config.toml
num_hidden_layers = 11
hidden_size = 512
num_attention_heads = 8
num_key_value_heads = 1
head_dim = 64
intermediate_size = 1344
vocab_size = 50257
hidden_act = "swiglu"
norm = "rmsnorm"
norm_place = "pre"
norm_eps = 1e-06
positions = "rope"
rope_theta = 10000.0
rope_fraction = 0.25
qk_norm = false
attn_scale = 0.125
bias = "none"
tie_word_embeddings = false
parallel_block = false
init = "uniform"
init_std_qkv = 0.024
init_std_o = 0.0
init_std_up = 0.024
init_std_down = 0.0
optimizer = "adamw"
learning_rate = 0.000523
beta1 = 0.9
beta2 = 0.95
weight_decay = 0.28
lr_head = 0.00555
max_grad_norm = 0.5
warmup_steps = 211
schedule = "wsd"
decay_fraction = 0.95
decay_shape = "pow"
final_lr_fraction = 0.0
batch_tokens = [32768, 65536, 98304]
max_seq_len = 1024
doc_mask = true
train_tokens = 621400000
max_steps = 10007
dataset = "wikipedia_en"
MLP neurons of a small language model. Each row is named by its layer, matrix (gate and up: input weights; down: output weights) and neuron, and shows model dimensions 176-303. Each number is 500 + 40 x the weight over its row's rms, rounded and kept within 0 to 999. Numbers have three digits each. A neuron's up and down rows have the sign that makes its largest values positive.
After each neuron's rows, "fires after" lists the tokens most often just before its 100 highest values on Wikipedia text that the model never trained on.

L8.gate289:498448487455571531504487523572598487477504535460565504491478497506528540552513496496614507475495534479499498503578461490563552500558536511539462520575545488482548616495501509533438453510494548510528544485548504496417573447543495527526527395478463549490450408484473529491492468543523451596439454509451445424483504552579463545464521498495446463550562435504485496501472454512457549568456
L8.up289:560529493475535533546509537459469543477539521490488541454450577500502524483492543549489431510428504438512519585538492468498532511460537560497510498506532553513548452506497507522489550573493511511530494398495533486533511537578515496512501514494475535453542498504504496504503533447579511519506534461496489520595541491534519484492577511493492468499394533457492426525482536440509517475527
L8.down289:459472475569531535460550567472454542516510514530524513451514529471506482500420455532501525530593492561547535477519460512507546536492485538444501501539484512474557578545471464485497444510412554485465534549526538528544534464518509541512489529496446483482572520497555435495506496587483495568536518529518511512508515452540487471442505501471506514544494504500490496485479495475453496544514
fires after: " and", " well", " but", " rather", " instead"

L3.gate1196:478493555493553442569484538538462488517551492487518481491556556462499506481515436477513486501480502492495446549538492442554577507518543548458488514461433513524438521513485555529524504459512461508492441435463560462489515478506498507499455538530513528491544522447458439548480482500500448445500492544527457495530485506530527483524480551501508535459551494516495483544531510540438546488476
L3.up1196:456547464559498530433488527473515510456597568551492429462413568499450513464485446556553482475498530523440509526515555454547550490543556510497455553476530460555448485484573511400457546555442486547463466445492520405486478478512543473461446519539483544464480538431551430449526479516466546495505513479565481471579458558474514571530447531449532484517444525482511575520543489477459463451456
L3.down1196:418532570479524518508491511469411514489491565519504546489505470529522531527489479482510450565460496501547478484594551505525460408541457513456519581567583493485526561529503475498465492551523486537481475455460493496501477519456520496490461500481529557430511501510443443513473429524493482497539533491530360449551508473484440533526444506527525522506557519458475477518544485526521513425495
fires after: " ", " ("

L2.gate1017:520561553534472517478506535485525509499522508488474539479479514505500488581550549446501540454474448487455531485427523545519515491485471508515533495486641460475449574537401468506454507523520535478507465464561450489453540553552464544498480539510508504503529525606469556501569487476500546592515508476468506489506496512483527472445493499545470505515569573480528573490463530472515482465453
L2.up1017:511438530480472528512490493480495587528399499464501503456523475510494510517496566423477433549626524493495483531511535525566519514468510539470483516471522469495534512473506464568444509476493570559502386461456497457547521481546417500432500468445406502393433517516537515535495479463478468476559546490495564521535506564494446471476474504510455446474521516451475573502482474560443531454530
L2.down1017:478511570480411499486458495478487506562529541578436543545483526503471531522531482437500434545472573486521440522559487491440465537496533491484509563497514509507503490516525556497456494512577448499487456518523478496526530509523464477597493595522489530439561532563495512543526436424513488519537478517504549536501458569431554476447516455449470462580465514475560521469531457489432527537503
fires after: " "

L8.gate363:500485405508600553469539507469504456528505548450532500470501485390497508489529471604571460478581534441510555499566530547572498509519570510508513427534559502495488519465479538449442436496505517531465590486449491505458543565518568470539484418468575507547476451516471526528476535499509506538469475527491478525574566476496467495510543508574535548482488521473512542570492457425514550484441
L8.up363:423527449529512483514529464510559436511535487497471489510540479521530563482439480571548504505453489489474447517494491566471488544496534474560446502486549481509501515529485570503525509549576589572509483526546469456468527549538518531506466496549485459490454540533500463464439489465497483547497450470546542499549536435560523484493464532600523561528561581501545524467439461539466548463535
L8.down363:485484467427434476433511554487455493577538535511505572494500521577512540547528537511562430500569537463460494509506523556503478491492498480520470487477473535488479507492573567422543520553542528514524554523504544437505561581501581531452520461500484500560490406517499498422445487495511490519525494438509454509505435492537493443431440473489567482602494524502513496461526430481491474528528
fires after: ",", " well", " and", " United", " as", ")"

L2.gate172:518483499506516480538473487513456531463472482479527506471554450445458507457441557427512575493478429478520496555591481464486495470520528559547523466522480492516497473425504471528442511497494578537484563487488510410473551472539535554539413456487500493565442546492505510561522587542545493529449509466544392480512505497507487498489464503475502482506440470464552484535546519521537583519510
L2.up172:493419552527462517520497439524495482518443568517549580484475504502496512508456444516524475507473508527595534571557549513407556495490516521458479442432467465535527492476567481550479476456543474509528477505567508452526514459496505442508499512496475486561509503506515500519487532514503543471461457492538405451545494540496399516520527521483494486420484489498483482509538486525497489522497
L2.down172:505582504495453548500469459526428492560479559471515509477497528574429499433542413522532511580465517504482470523526492502444507448511540526507512524477482508574446511524480489645521438483443484560511563459492559422493516438462549566469443452468437481513523524474457465494497514495564563481481458482484420470517523466560491475556554491543470465494528511500523560481562420531498516526465
fires after: " ", "born", ",", " ("

L8.gate1302:542441474521555450504530504505481397508496498498579582511536537583469479492504477488483480571539502478513454512518474461508484446455404464566529494489484446501517452447494423451512485463595448504486527506450536529552545489473515521512517541489517600490454449521507474491506498495529490488468503495485438459524515521404543465543496528509522545349496505504548486492532510457507489574485
L8.up1302:461470570520502485507537552501486454569531601530486460439447553471554486431504485489436467553453541547542479542522500529479472460597494471516462519534468489533482497481487414516553509492582481438532469524542484522431520612517430488546506439512620502518541509509527499473489424516462467441491511456548514493519467418443456495480474519465497499431560461481500530489512536514522477458512
L8.down1302:529456497519535505452356564497376535549502508457465503485499453463499501486484544505525383495511517521521560508461483545480439485501505480518560495550490544489500514527540504464548462498384521469513433574528474505507523477452508528468405478526534553528566500490419468480518481493487481489545487472530500509459449489397523441453555478530451479641462515473425471454554525528489476477483
fires after: " was", " were", " been", " also", " is"

L8.gate943:527534445545497555508591531426536482552401423462518473536498516511486529509558504546491552458550497488520468448553550502515489527504511614513537556420483496513527562550492491519520475501569465488579556490507492531480517548527537475565443491515526517476507511529547552546523538539502492591479510506455524530530497469521556521476461529534463468507533476555478560516438492482488514519536
L8.up943:519541541509582441569498529444377498537506486550511434616477573512439491545559574483465422504553538488541581507469501481520464523434507523489497441515529520483496526509482502477566509433559429541507446447522525542526504522569465514564453506540516570495523537459521561524436549527542478549581565522492540533457497506523554531486417468496413450509480436527482481568460484486480534603566
L8.down943:559530500504531493503507480471532492491483501451422472517464521532547442459502547491478551490496536521497470470468479446477543521487488486508451482493511485481543447454530534577552478479513502483566487410478519526582492456518473565501502470423474486495513459514490561530508486490479564436489543528565476493456528514523485480530484515528412474443540510483494467573420444476597495511513
fires after: " "

L3.gate239:445516503441544528606455627462467451487501555420533428490424556537473455464425437500544394518464547517504466509526509502491518535535552504519608499554463467468464475474514483538470499456474408520445478502481556486487484485514528540525493472527505510452444541414445396518500518524504427457458498461542530521539475490498526491440476483443497475549537486505474516519497512564451597495569
L3.up239:470516516560522543554467546480505477469519489512514502562592517510506452485430439514480465479517482526550485550537571465455518541531538519482537486557474448529518531462528412415544557448466494543470541429482472568476454453498540479494520472501443481486515531512469418519458461543433503482498495526552396518549582505545467509520484498487548481523472505458461474491467470514372510485494
L3.down239:477590483497464498496491496495528461539469535412504435501493506579547545522438480510543496493434524420444525479511488488553496501465461512509525531488500516445496495521472514456419467525466470479441413496533573495515476499549453504467453492546508444492514543445540526541551483524478523454517447494553467505518526479540534525492504437494518539427571498548476486444617461525516509443508
fires after: " ", "born"

L2.gate1257:528561532539490479552466493504463499419521544512483535461579534581504440474505511439498534487552541543475506549545545451471558488529554530507504489465539499420517485484468473496499459535439429531538498513492437466486555488484506534541463537500419521454529543555506456523508540475517583565452582458522495486523452558499511554540430534448481494500512547504551512516542514493513634520488
L2.up1257:560522457541443484568532488496520520505509449518509532525525505500525427542506542466517516478463528539541479511527552448551498469484509519536523470453463536511446582509516495513431501482519505499523474475477507471491519454470452458511557521542459461516558466533513444511516576487517600484499530478543378471442474457460526506487457483452487501509519508484509409506516516540502569526477
L2.down1257:557499512464465505524548481518505516442526602463477552512449462567507481454549517454516478510525539513509521510518578449434535549547505516460470509532556549459511527465519564480500421516534472625444479466589540496588534527489523511504498495444414532473519502535550436484575519441541552530523567501446447529515433491489520481543435438495499530499481556491595594492547498451500512472459
fires after: " "

L7.gate105:451522497494448600586488549446558483437513474478410537465494531574452528492526495534487497426580407491519501466446539537424460501588503519501472479460551483459508551487526497434473490491524442592495541511593504520477625558460465496445468529470557488481461467544508513508547443483474431529487539479436506506584461493446576492543499557529494481475547537548536462533540443477547494499387
L7.up105:578571403562540469437568518512532496456472527477557462497503451539477425508498527440443507482583596462465461535527570493503472514452528530482525487530511533503473462457539522477465464519478410489466474562500476541443480595511482482509498539516489498552448491471552562547484526463467407511584578481494473541544495492431534463460489474491462594463555517492491456485415616525445545576519
L7.down105:572508499472487520484531451480505464498530562410528514472478449515499430474488496479537580553441566505516521496428531506539429508538521493485455501452551470524501545514536484497482527541502503559513439476535505427510492560485495485549508499523488525472487529567507467535432455438531487492468470513519487557477584559537471565468525555478539521478466469498522490479459499557484469558454
fires after: " ", " in", "In", ","

L2.gate759:427489600495515497580515414563542533481486504525506504479517511502501579524486512511467485585553492548496538525582499513534519535432521472527520541508449508516544496493557546499482434535503446536502435462479486519515511491484481462478501548519472500502484471531426425541586482531542472452493489508474581548508434491456532477478474418490533435487492494502490568453602575511485543521475
L2.up759:437450582502501531497493449567487452475471515518584562478531567503539471503497497491532514483528530457473472500531431511537470476520553454479530507500479417459552506529476452490494557381519509525427490435478460470566481500551469553482411524619440505447515520538494470507565504485467515479563562487484481518537493483511447515550548547534447494506521454553426508488442539512510495527467
L2.down759:475463568530507564484478464457543520507513491541534481428541463419522577527503460488412520516464469460544555444552539553509466456457547458490505472484501479430564502598480528543447507494480510551561487506502486450565531522499508459533442502492449485509523519547491538467506509515509548458449528516482512503522508499451566459490427533545491483471584487484524516489530584562507517503459
fires after: " the", " in", " In"

L3.gate1248:502516536558609563488491526499564489465554452486433478432529504470519561570525588442510506542552513537455466550508507499461491489540504530543502497500426528425520516505492512479474509450508457468508483492494473470474500553567502577503486481515488538427471513515489484483502447444489512542559503486564467504506419564483478534465412457504555470445417501539541507539469592478550558470496
L3.up1248:521500481509499529476505557479482442534554467467460467484496519573487524519469532469549495558544416568535576504517491526476449506501472540471482548527521542539521568423588481495528500475541481465493396485479425512444426502494464463483472459483521471494486510486558468440525549470525491443533542545450509457535506485457539536566429458438538429474544555495513468523518476530489483541445
L3.down1248:484477552465579499412493463478529373451511542489456468502556487538451591410582459499505465524540608578499526531476477467518545527529500485430516532507522491543517432496572502489501469474461450531511374468558533511481509464484499476482423513562507440516494540539519489446476452461541581484545503475467467534443467561497485452476560454485432540480532539537467547454533504554486484468499
fires after: " "

L3.gate1177:499505551535512519535502495560477444503512469521525504519460529557517469535511545505474470459485479507459492483524546542523484488551477543539582498407538389457535535502491468461484513484485430463519461471509441505478503473489472595533576549507479447444533536429474550511505520526489486489514514486569501410545526507454533515481484499468525515440551564491544466517485492507501502529511
L3.up1177:459454523478497491488502504448500545471478566484501389502585487454473500519489484554470511572479536496443488491622475531487509523510486456545497573592540497425478541543539512402506469482477448530482430553530522480499503523508455512482448493486478536472452514473492438512528412560470444569548444492455527481452532463493495489522423489500524490517503502509512552492543486474496520426535
L3.down1177:490436507485520473509434499453481521546539647515520508476570464487498461484504448485489449541530582430490568463494472508542513517437490526557549556464514430424487516550458488489536492546492451522455446448516559500516520441496491436421492457518594493505401495478461457556509414515498507439480415590470462501511483505462469448502489531482507517515486482505544503456476476522505514585496
fires after: " ", "On", "In", " on", " On"

L8.gate453:462474486442492490475539450619524466518471496482520543446514610521510476444516554569490588471498469562476472483504487561474495509485455502534486544557457449455489476531524501480499519502523464570510492519491533506552465498462550457534473500542458522484507460491440479504486560533504510567490495461527528462471521477490463509521481578472485528520575472452467450519517530468461526473492
L8.up453:522496519524485462550507493565524515507493506504478536427543561513574452518536539580516536527541483560459474408543522490501482510502434489503475504580456467488537511503475499530462456480505456544506446593523496490483451495541535533537560489539462481533513444449510442538535502572463459502497479462506546496406484484446449470491546563449434564497503521493489532461522593522474497439519
L8.down453:503452496525450461534429501478477496456471560495537468475564516499487434478531446512492418490443508469488487441485510500518470544522429495462548511474496575552535476509489485497483511497492493430476543497598495491489527537493509488427512485475537500543434444502536493445521562496468503485484474431491574441515479403460531537511479494506504564614417525511574517481517573534521570538556
fires after: " the", " a", " as", " are", " is", " was"

L3.gate403:516433503478464530448494508487501495559469455430579490481500480433538465565544496483508510443455529537513504491504527497513494488483494470526507487559451477481407480472540544559520473524544460449524542539477509562533410502513450534477502522449478505498474522445523513538433547479448528487447466483475532512405542572545511478496510538507466534505492480503470511450500548547479405493518
L3.up403:468451461488466485498507494513506491540395520456465520504472525495546427480406550425511521566487592501417514486520435534558527472422579499457520564580388478449523553542465523563475498535473538537569442477471516505556534479568464437511505461493486510483455498501454568488443537481528438463456509475452540504519500502531509525453476499584512488495438512497521520487522484505446470448530
L3.down403:468502489552545548545464451429448528508476540488454454493465498498525453515510508524533474569442571477500429525558463480499483501547459501511472487503551575494420512583491450509479421512521547554501523552543484521499590599513583476480496587456494472523463507457475471569472423516468551506582473486517527440564449438418477535505520438568485450517489542536488522542529525498415468508487
fires after: "199", "202", "201", " ", "198", "200"

L8.gate979:496450514560577538589493459446516506442578560517465502518465480493471451448449485510520499534554437492440520487533500492572461503440467555474508480525509498461499524537456588450449453480459477512484471554496575456462485472509515457507475511487445522566454504497515486438538532533554456492530484504529478448523498525513444511453462446415509471495488507422565480523468458448485476502538
L8.up979:519553455517532475527499515496556470493549500428499534523501476555453503509469462517522418460560447395476458516567451475559484454459501527498426492486560443521510496399511487491478531546426569609543499466462506447475537473509492540522447505477554535487541519478523481473508519491481526452511444466441454539470521520575490475500549442540478501524495552514441489499484555471534489487501
L8.down979:473371503407487517445370544489434513488509466508493494466506508491458449527507468481516530571550444468479525491518452537552462513495523452441439518501508516507535531514514533445476456570433555462526504511547451500475437529562506488508435519570425556447548519438546417487490476487454496623484421453521526476484431520523488467510494576444506551581528467502466570483528464516532499574469
fires after: ",", " well", " and", " such", " but"

L3.gate67:494503525560546487619509485492485533495474494435460493463563496501451449434513499535503507494535411541465454472517497471523555511508526583489498521478511548478502520467459476486513476498546508507538491629535503530443515488508506537548458505495492456535476508513475447541518489491539433516434466478430459476518510492511425509466466512457462446502479474545547488451617527517518484536440
L3.up67:527483530523423495536551534461436530378498496457510451451485510486480460563510518505447487502510500461521511484461484526537548451506435478514539484487488555447460514536469468522510436465537464467499468521527533469458547484539386534522515471497515492498448478498535581518465527371524435493461528476459563477440463448519443443535513482522545460466457413471555409484496446535469557496491
L3.down67:576437487480464433549532579459503490484500531502466526476502462522480520449482464502537480449536460523510572546495459450542489558481452460513496521468473512502549467559508505524445521523547467472531519547527489516592544484527457548495448539492485493432502490548582492429478467489516490544495551433502493527508455384487494470489520496519483512524512501468508425497494514488469538502477
fires after: " ", " the", " its", " their", " The"

L3.gate494:470445504517523495542518463415541476577581445522506506499504531483498484523564521552457575515498561517510558499479492514485503496543508481483536497462566511473457506540457491404477459449584492498579590454473505492483502531504540533474420544479528516425510492539462393528554477517498503515457464537547517550544531435498527522500546432505471552489552476510452430514546450463442524485529
L3.up494:470473539503533466518494581522493495426462530524496448449481488510453411484501497515541471449463483515523456488503487477537483487470477512531480442530572520459503536451552516638541569552440567423460482506450518593628472488540537466519545531552432563513489508410548533546453532521552533496501528469486464538502519548491557500528487519477455553527519500493510461532443487542484541400516
L3.down494:489535548488532562528520504470492520426526513524479525469492472493479393453514489520533453531527589566443528521481549489460468482512539559478559598547576503428465464522576462531532579462563487488558451426519498531482458501497459476510484512482492575463507482485492530528535469512516520501461538504471481500559517531495513474477494469512532442561537477513503495557459457525540568576457
fires after: "–", "199", "200", "201", " ", "202"

L2.gate81:525534576518543519598467503524494465483557584490481542499486545516533469601509463482499494556502452514557497487481469486507544505465530472516491523537531448510518562486584488445476469532438451439376396469472496463457460470448573486567519554534461491501445504465523475531497548569583551482527573446486579513475521543514535430518460539534541525507492497551437595502534524525517490458488
L2.up81:401483535494489467502514509470484494422533431556565457497483517497477527532494490579481497457516470545459560485526485537576471459523512523537429439451538507404545489474497522435535511530558488480515488558550482528402519539468502472416590501550439499455446497479486525547513532518534503581498469467415474538557512523504526562481596473490486499472561488489446498482469552506585520598535
L2.down81:547530486486527498518483465495563519518537459487470503600571555439536516538521448455501531522483542493507545489580536512505452489488516502557532476479489454526496548554525504410530426472448550483519499501498517518507492528530573503499577482521503482498492518426528514430520473550530530475508468456473498495502438350521523508530450499475422509502533470528464533567524480515541518585459
fires after: " in", " In", "In", " to", "201", ","

L2.gate309:567396539475476518529501525487514456529566475491424485475531517557469535490501547485449536429440508492453554423551499542548550481470535491491499565463539476432560484556417498535496521527484513456573528491550449473504555487530497508553567465427504564504555506504505501551510481399480505474465487466521517495444532516540540530548483480450530496494479549484546556517529543499531509534523
L2.up309:555460435518523560553479541513477488476562396498514472511482493560511513455563518587445391528505425506498459430438535561508451507498553446563576520469468555533518421410518425467493524583510438434488505556436504487544450569527479482433487530554434471490451483524558538539538441520527620582479450529474452463453518529515520508507488539506492414550446496473510518569498514494522554466528
L2.down309:422600521529490476487476497519515536584431527547532537503464487518505513459460482472568529487513502477538541584480496499484512515552476448533518458507504619517524517442585489470502489482517523548451542533488485514516481468496487478500430509460490461522477509612508435576545484460493552577501493503464486542473511515480490554494483503491487461481468470506594431442577522560517601414468
fires after: " ", " source", ","

L2.gate624:535491577474516462465581403533523449465530502488506507520478545556593555495485549492487556474461526484429516466490454468528561464486506495543553540563534507429491483509591534487473480472476505498530495446530511525480471535509514532473511471519469453586405510517529499528503547567489503529465542474555545517451522446504504474535465469539493503548464497558446452506550456494451463514541
L2.up624:472531527520496493475553514479520554522505546513584501496581522503487498422472542533515521497480443563477471540551517478473522489527559425501497440515540477466494474457472512421581429470522490550476546509456432483475460538491500477557469535473549560523436489516444515428511536476512509491438480510462525590511434451530526486503515462551475473498520542504499435526483501493526498513476
L2.down624:488475562567400390453458528511429459462497472535480513468510485470506485527512459477488517478465469468450523483457461431533511470537472451469481551522448513488576573535528550475507473457535473551541482544530488491491504411537467465440509533478507503459484537510529529428586517515569548511503544469562544488522475487484509493503536525520528488503465461509495543537477519437578550516448
fires after: " the", " =\n\n", " North"

L2.gate672:517482435452521467532461443532437489485542497536458553569501556559446506582543542522471499549433519469490489439516484496450560455509508503522539503539571510478436529505520561493488496488513472586461475465447497496443504532529568577565411439560462488522546552521492490503469504508525438562513546471503498471525530529430466473509462543527546517562455506497478578509460507517423492474484
L2.up672:477511566481549496515481526548488454535456545612462465505505519577500458492479505539474526516508558501480483540505435502519523525508505528487518557482514454500505533528523532529477475547502491504506477616535522501555501462468456548451491494493461517444574505492512553519489472478528465455522493493469492470553469539502507521472555496476541473464497499541523631473497552502469517480468
L2.down672:469562490501522525513547538437383411546425515497459481491484528506487530515456495393511506443454548483507478495518529446507395530466469502526492485463506477510512500457461476518505475530497472463527489462561441566512485542484426485529508536517553478535452445508565489516524451510452562402482513505480514549484562442516468481525563410484482532545580454572445490494459493498441554541478
fires after: ",", " in", " ", " March"

L2.gate829:497519516498506498506505424465510451482500502532537489501539512478482550549534568502494560459457470531413492455439474546570532464445534446497496527536483475421484583540535485439460459462489502485530513524514517508483534508488436551519545514475506470484429517540514460475473542504513473538446504485483620499426483512462570466509508481475512505482491521541511476503476523437517495442524
L2.up829:530509494516493498509557507512505521477523478529509503416483493502516561495492517542514516523568439540522492473520513456486492430486503499544529500470516545508478459462500542439545520488544560523491512616523457449459523507563494568497505515519504520521390475493454555542518479524508514547458469471550477534456590459464466480560488557522473530488523505592544501493545536466507506516489
L2.down829:501497560537453502509479475462472474481498499501523522467479504529503480517548505490489518481515502524473534535497547602592501579446543465505486486493469490480575483498561487483492561514495507466593555468551515550512529424551468536538462449498554490452599496510470521491533536514525460568521532523549555459443532448473510525478537519507509546495491493570505440512567544440571496451544
fires after: " ", " the", " of", " North"

L2.gate758:477563497522504507492513509502419494486503554546477483558531470462535450397482558485526555513522529466504525519577410570502508506523492477462479566510508534510487507481481429534487504508589495556438499502526490520454519540520586431524455478520459495532518530517480474534408481588539532474521535457499492557430502534491464466492507524546485520509465492549469474499521472513433521542520
L2.up758:488505498497449519546528492510451480502534479524476572466502529522492547518552551459536468435488476476487530505519483586501552413526490510515421494558492483384476616550604513478471456526479497592464432505518456545419505511543404549497500489485467467462542472489503484497491505548486446553446571463503597513505478508552493539516494510521422451510537517553513462514546508566502511511495
L2.down758:506519558527439497478480458515488462524536529502520543464487569479573454442633485475448467452534494479447518460417512470517488503572471475462359471438503504567461515515450503453524445529481545420510455525502527559484456453476533480398514520448485512470475449535496545505502479583543561588498495480461501574559409533575545547522507522497495491479513521543545504488493512479498566499510
fires after: " the", " in", " was", " a", " for", " from"

L8.gate464:514460500498502436499494505516539484479515514479575510430511585449516434519558412554534476532479535493541530511535622484497548569535482528526501480470523480568504476486504476481566524481524430529494512482486487550455525560522506483484481501444551537495484559465496543522518493444559504505436553534467482456501543535506430450488497530517502480426562487426526506535534520496605519477481
L8.up464:550547435445476492494535536540451499480573503499548426529480490531517476490541533528464452502512473548442505542414501553559538529539450507498495476493506523459551494518495507530511495406527492492517494459441481502465538381492438552494494512461421600496573528529526549468496548504569457525574479533453531496481524510531524495451498448470431502511506475468495431522481427514514455512486
L8.down464:508463487523470487573577489480479540466549493539548542570523494481455529505510501525464384484446504545527462557503549481492479479441430527529519508493492503505512501467498563546450459536558411450512554540478528489442541451438546435476508463487559543539523473512522546477515524446549476441493443536465513427525582509548468478502552488421499452490507486466482485597401436501494502505490
fires after: " "

L3.gate835:525455465497448459501464534580514457526470519544451499600540530492458442479502569426512519508505405509533519405497514462376522540491498559517459521459455505505455466515521406508581479493503486505552552445464564536573500551459449502454523518562532500504503566521482496471554574535557513505491513479486519493542444480492556531463512548514529456450474467503556443527494574525524446564531
L3.up835:531561446525503452441541474474452592523546536522528486524501558519487501475471534490515530473456537532525501435493500478506514575479559541514425428523562505537543552450513477426515503450474503535421438519504433581425526550511486481507562473541514600482470527479554473477447520510513510507566509490539559540541556495518510494471471414473426515460532498509488469459520501523415441507432
L3.down835:466430531509513505473467572460470545524460485500527515471424511565482460469474503516482503520491466510516434500545544406379530447504522550534573548498553553544553496544482510546471477568529551571488511479499518486577467504475482480430452519469491507490451566558538494488487504418538539471499496564504501485510463350454548490437566588506454420464499485496514451500526522495464462463561
fires after: " ", " his", " its"

L8.gate944:466433473479530521466558515478494375465529493480563457432426561452493526467504493536572526502476468456501478508457543548467499503535486505580535528520489436497568542524535465514460417461535446562460518489455505506450532528485524476594518520502522488544463479515569451470459539460574465554502496421482426496462439527447433434512486436483480519463507484511475509509450518472476476480471
L8.up944:485473417448513519536563599476505501488552515419511535529478448541445450558483421550452467399539449396456411555492503503540534504493489525428419472482471586508455536457475467576541487540473503456581586473528580472494445515493449503522506515533483457519525467483518513426538535483524573436451427488472530547532539510499485503423561435515513503468507598465467532510473499467550480522516
L8.down944:491488548473498486471503533467477555581503476456538437447556528507461518472443539483539546479571522506523565497442487491515504505548517520462463474483456566513467519532464508511539539496475524527517524502513529528497516523483468578478469482501534528495500535514489514533502463471473491559450515560500517463541530482479531499500479531435545445525539534440471526526522561448474543512492
fires after: " and", " the", ","

L8.gate1047:542404478448537446540560523434505525523434520418554551543519459478514464494481470520491507470552482428495493508510513548490494516513552535486548497529536472452527486499488425471486467468519475446526524507476571449518517537536519441491453518494501464479547435456517485470468522589543504424496500524454485498491593495554388451463440458534485475434502484448567512537441451468504542512533
L8.up1047:422488463556450440510540520523486478459550463488524500528518419457471504481493472490468551519462406469518550542452516532519462501566469498465506552486560491531425525544509454508555506486447506517482536523547496521520526507526528554547482554582513441485477509563483466469456575504499572490431473524494530551449495565532468505549497496481473521469447507511536576451462517474441538543466
L8.down1047:494540506474486566485539551491462478493535486479497521527498454483480553489430494490494525428495453600502556498493418489526560478515464483470445507430479528468452515519513509519505489473464535500500494574562491532488482454474502569489547538498475503473500517476465519519477499479422524553433545448499511486471508458477473448508496630477498512534516523515486441504540531516480483495474
fires after: ",", " the", " that", " and", ";"

L7.gate301:506511485503488515495537485486502533521515513487467563449516482540506495539588511477521533486487513472443498436448537431555498521448555495501574496437491485591474518468491470515523501541516465492443575508500529435471507509526450551470481470536555488471423489504488539471558455533515544477527491486501447560501522506488501516555493532565521506487576520514531509531487470521538564430483
L7.up301:566452488468551456592500518492506467522484471516471485477478537542490588498486502527457465460484517530454467437430581540501511403508488504523485556484600565565493535522550524556484437501461503593482437517554516523488516518531469485492454500402464422503499502517502508531510431492459487575528509508594492476425396510510571526477518499478467453519423492500502546518504538469530498441517
L7.down301:542450527493437559526512468487442586499512544542532575542531520525503506528484474490452477443474513514466473498482538517476499499537526476466483542423505543510470507469455545504413471514477500467492477515536522504552513528461498491555497460488529459492659549510518509438533461489486429552539551478517541454509493502527437551471548551400501475568491522494514495504493556485492481497491
fires after: " ", " on", "On", " On"

L2.gate1066:517569487493487459456493509521490512512484503518497519502507537519415467588478499539524496484455523488477520439549553526421512510511534558499551487413570543414467600473572483486476477513505455460463445500516505579456435505487546462553521498503486503490458519490582452587580561499536537520450472424488483578488500524530452474480478505501470523515538551525458549529503467480527579516412
L2.up1066:474559504543504468486497497483420494491535458559431500449495494514459545455460536488515568461515503559457462479469534495603589426515445509499506515487517516503453498504509512478583509469494504532410462439480514512475549523509434555472471476510480508425517491535519534493468514562427504479509492464559596464448515541488508454481468475455497577529534493508499454497525498564475462459488
L2.down1066:509512549467483513433484464504518477422553463463512503505536549475472520531492542527511529458534550481462491453446449491529476473492485561513433498537565485450488445529449521490415557446413556495577462488487444448508491469476448577518498488576476436468515513413539524501539511566476482509531548514526484532530578469530434493544592517476551515465518538517543474607473385466538466531482
fires after: " ", "-"

L2.gate610:551486466508539424482472461457432439462497514448522475583509520458438523566508518462452519555529475471402555518463513468409438540481536517481535436456472464485459510430533518445462492457526432486506524427546462475469501566529530490422483540498514463490544483472516439638455464492507573508533496533514519506461521545566506425449511494485574599511510517566547434554576582468456507469504
L2.up610:506495471495527453449548562458471484433451550520481492475461507505465521522469515547474411547562528598388543494474510517477496528460554439445474488469523470455525541462497516423461490588532518577548466541501470474535523560483519475406499463502508503467526399493463446573454472539504568528571427542460503491429476481513535505475490468445499537459572557509480463531510525476531396506497
L2.down610:538559496426532574509517505445529562600501497469445498529470485526641472488491483549549508477533519506554497477562498460486504515401505494498488516513462503507489540541512449465549525588475488526491503495515514510552512539514562470526457491404507558530506555537529543429513471520516528559484492492426483460491530482421513497496413436495457364547466460555476516461515517495491486563564
fires after: "–", "200", "199", "201", "193", " to"

L3.gate1124:525487605445492469482503503531484535471512493479567590479606461523434512531526452482442487458529528540426430492494515500427514516472522440581404457476514447443480586454458525506420498500479504482475514438545492481517515533465553483493464543559543523510532510465490440531487479566522495476559539449550555477569490547572554470501488546464546540502519588570473470491510537603455492457462
L3.up1124:502453488568485445571550415497484493536503512490537558477528426483501449517533483533505453549481514518528485515482510538484543492469546443494472557512488479470487568456519504514488487523557535464479540477460557524539560491416465455476507490503537469499533555500549476529471519528451541580478530515500485568444472477503513487488545493499500521439373566483532385538468486523449570489464
L3.down1124:531509633474456559483509538515497559515479459470549539483587514508474476509530492495514483504456458488470465511415446495460480549429515469548440434478420462462518475457482502453458417564446456496530474475498579480506509578491507493553469542527483540490502548490537509537565545501522436539531479449429496525493468571439505503474459574514520507500520604570495542478531450499483493429465
fires after: " ", " (", "–"